Weights of a small GPT-style language model, trained from scratch on English Wikipedia: no biases in attention or MLP, 1031M tokens.
MLP neurons of a small language model. Each row is named by its layer, matrix (gate and up: input weights) and neuron, and shows model dimensions 240-367. Each number is 128 + 32 x the weight over its row's rms, rounded and kept within 0 to 255. Numbers have three digits each. A neuron's up and down rows have the sign that makes its largest values positive.
After each neuron's rows, "fires on" lists the tokens most often at its 100 highest values on Wikipedia text that the model never trained on. A number after a token or word is its count.

L13.gate458:109156147116131093179133153118161105133129158124166130155101143096108129139116139145092085107104056141139121115126123077142092128116163057087143100087095114182097093125100131172122162129126103135109116099057132111092071133130177110129048135089124081154156177138139086101172080177133147122186186138080183163091131096149177082065139161158100135132129155189072143170086111149070103144078
L13.up458:200139128166112073164170192074175119135047156147149105087066130096134136121060132186109129114157157139141114167119138114152144125173180115162079145120162109102126140139059106097092119160096163141154113120075160148025161090193114139101097123115136127148155144096157168087108117158105152073161128131178115152155099140134123170115140126139112108157118217106179137135094132086186140099074
fires on: " |" 31, "|" 11, " population" 11, "s" 4, " Total" 4

L13.gate774:064146123096101098170145178127138149111148132104179216121096049210085187117186157055129104116132124169176110157160172118125125096159138120143152158175132122176130139118112166088087118164118116137130079072088138146151185112117157173094141149130133106160146154133093148150155108141101108116057160085104135110082110123209059121127156141144102155105147118122226186154184103126162130086099
L13.up774:130091167098127114187141131128077107208088105139092156171125059108121189139090117114158133073156121119197064122147148125109092118119098101114113147146119104117112109161140156174125159175082130187118122134090075134184180147097102123132114118117107070138147133126145158137134137134145118149107172107136111160090135146163181106057106165207126080129080150117118148169169200097124098172130
fires on: "s" 18, " his" 14, " and" 10, " Early" 4, "'" 4, "Early" 4

L8.gate462:111157181131129123083131126123162090152114111112124119091124125137212148133115138167103141141154099108109159119165149124152146107154070136126092141084062158161121084171151147113123110137155087123118118127134181142095165118077117167182108132074071090115165154125101140215079060082156099127162126117117167126092171113158079178107186130173084162126124146159184170101175140182129076119116
L8.up462:190097164124174127103125086136119111146141136214138153053116134176155151195104139157113138145142142199099169124093111116167160125184073141091086125127124097125127135109156119166132085078137133148135173117085139102198117096156091206156064120137110097151155158123120080098115116166187107117124125060171143130116082134144100165169156054150173159162091185134134093069144144172167081133107
fires on: "." 32, "s" 16, "o" 13

L8.gate60:119175129096165125120106143079147140107150146094146139096111198153118105101150080144105148083151138147170121150107129066164123164096182089153102146137119140171142125220137138152161202113090084120127099161126161099126117095129141083104102146121075161107150061118121128147103125166098137123122139127130135155101135173156163150102125106120093149140154142092118112135097181167172119077128
L8.up60:179103117110147086168154188126141101160162146185102135164100147093084056102169108165085082150133102090116126181119186094112098131151159117162091146165129094107141157144113055136088111124052186124139113082115161093106104147075098107157112118066146139139108162093168153116172112179124133160161075172119165152124173150074135115115084146132139167163148120130135139108104137134122082177175
fires on: " |" 48, "-" 19, "|" 19, "==" 11

L8.gate669:176151102146135158154126122135135157141106075143140083159168113183184172132194185083135105166105076162108155178185164116138105089151114147155046070151116083165108116183132158089102187113146099117170080160143130125160145146125122123135124088107077114078144165066097139139144116116080146096118122104082094109065140128163158139130098163143137135108195122145178118164107119144113061167144
L8.up669:117086158043105105143120066118148109092083136149060104137138117096110108163125081108140107136120131156161115161108142134080139166114139104126076111125138160164123164131109153082097161084197108130125081116095070153163115154117174160145158144124108128139119073111141080081139150116147154096147133147111100170132155163110124090146141074135112107190211161138147141073166168173100168145108
fires on: "\n" 37, "==" 25, " ==" 22, "W" 10

L8.gate181:154186106144137109172126154114161054185098149165166144194128084162101151114138168121188131101154146118123100169105125111161130071168129144123126103117136120134141157104114155172132170153087178175088108137114169118112117060122194109054100144112123124159125085159125166130117156124103067167136098074072111150122108163169147134098101142158141095097169098099099134137238055123156145133112
L8.up181:083125153077088142161117084114134088187175117148147114082126078086077134118122103133153135102078077152082115130126156157183171137161110126108180168108198107074109089083196122113050115128095091149105111136106136095123096061163120084094117153197084050078146146135123157111174123190083104141087111094079192133083112198127139145161108102187131069119086105114096112076227109129147148157165
fires on: "s" 23, " and" 13, "i" 10, "in" 5, "y" 4, "n" 4

L8.gate703:120170121122138110127106089127117096174099095176161124162077077128113128122118095114111090185108083124139115130114096134114136135117169121153142081097122160151139037100157148148096146107148142143097129078113110146139131068115105142103166126145095142101130121144147152163123155138135128180160116129103112144205195180168160084084131085155102114092141038101127179152117114150142193154128
L8.up703:126061104107106157162136107090122158103067101075139141066178140148151128145168116069110155128150103156134098165133138151164175151169101076162157171124147144081135125140161147112089099146133102125089153144161124131188143134138173112147135148149081156140096191153139146153143171146151072098063066184125190123156159151133055146114127142117162113132119134119101160104122119095106117121108
fires on: "," 19, "y" 12, "x" 8, "s" 7, "pes" 6, "li" 5

L13.gate740:112105152175123149110195101151158113143171061087168081166157092130191145132143124105078073071101123158097139161155160163185170087192040131115177172100134079093128143149139183128121113132064147186132123102135097109099155109172111112144098093134082135177172152168071149148139061111087121128128146109122122166175172100148124143129138132133105164149073179091161164164159164140175092176128
L13.up740:185140131093100117168133175128118082089149144144081106132129137162127168188121113128120159072111112074125112094139084075160121152147097079200058077173172099148114071160128133188159074149127089122114104069174094093142171162144131154169078087088104098104132126153098191127115136085139128128159156062107083116205185154157175123108140077125133138094096148103127171090139151192159119101118
fires on: "." 33, " 4" 9, " 3" 8, " No" 6

L8.gate1211:119200142128171125147134123108183076134135199105173126090114101139123122080105152177103141158163131107148095160206155127163101096135150117130091123105074117189093062158122164159076123100097140163123101173086136126127166097084148154225154104142145094171154121134158115194157100144130128220137164104104131123117126133134065124081183160133129179150135094128159137133163119137110049165177
L8.up1211:172188150120132152097171165123140154158123194091134098082121138161063161143196079188132097118177147084077139130177148130159200158106069117139160129117099119162087157109113147122126114061135095105144127111100136151135093059149166188234083130094095150135158132166110102147108137214131145088169128109110154110095119161166097133086169154115170217127098090084141096103188124117125029132134
fires on: " was" 30, "o" 10, " became" 8, " as" 6, " Website" 5

L8.gate368:158156153128143146121207107139144037122153142099161168169160117141114133050127102091094122138181073141095134121126178105212171110200118122130107078135129134093116129087109062201121134226085097108068088169104148132099075138143200154098061160150123150111134098138147125116157078160142114145161125144119158084113088140130100060102128076178087188145138125084108111149131097146064130065116
L8.up368:129158098087154038064150145118144118141158136128135093135137119095141132131091125153134133090168184163163112174128098136173176186107101151097145141132105090136085122106092170102104074173124105102152148072130114219105120135151132127099112144116113108119112069124137127127095099144098162094149172138156124143096105106186132042126093126123146128132160092083196159083124102085135126108165
fires on: "|" 51, " |" 38, ":" 5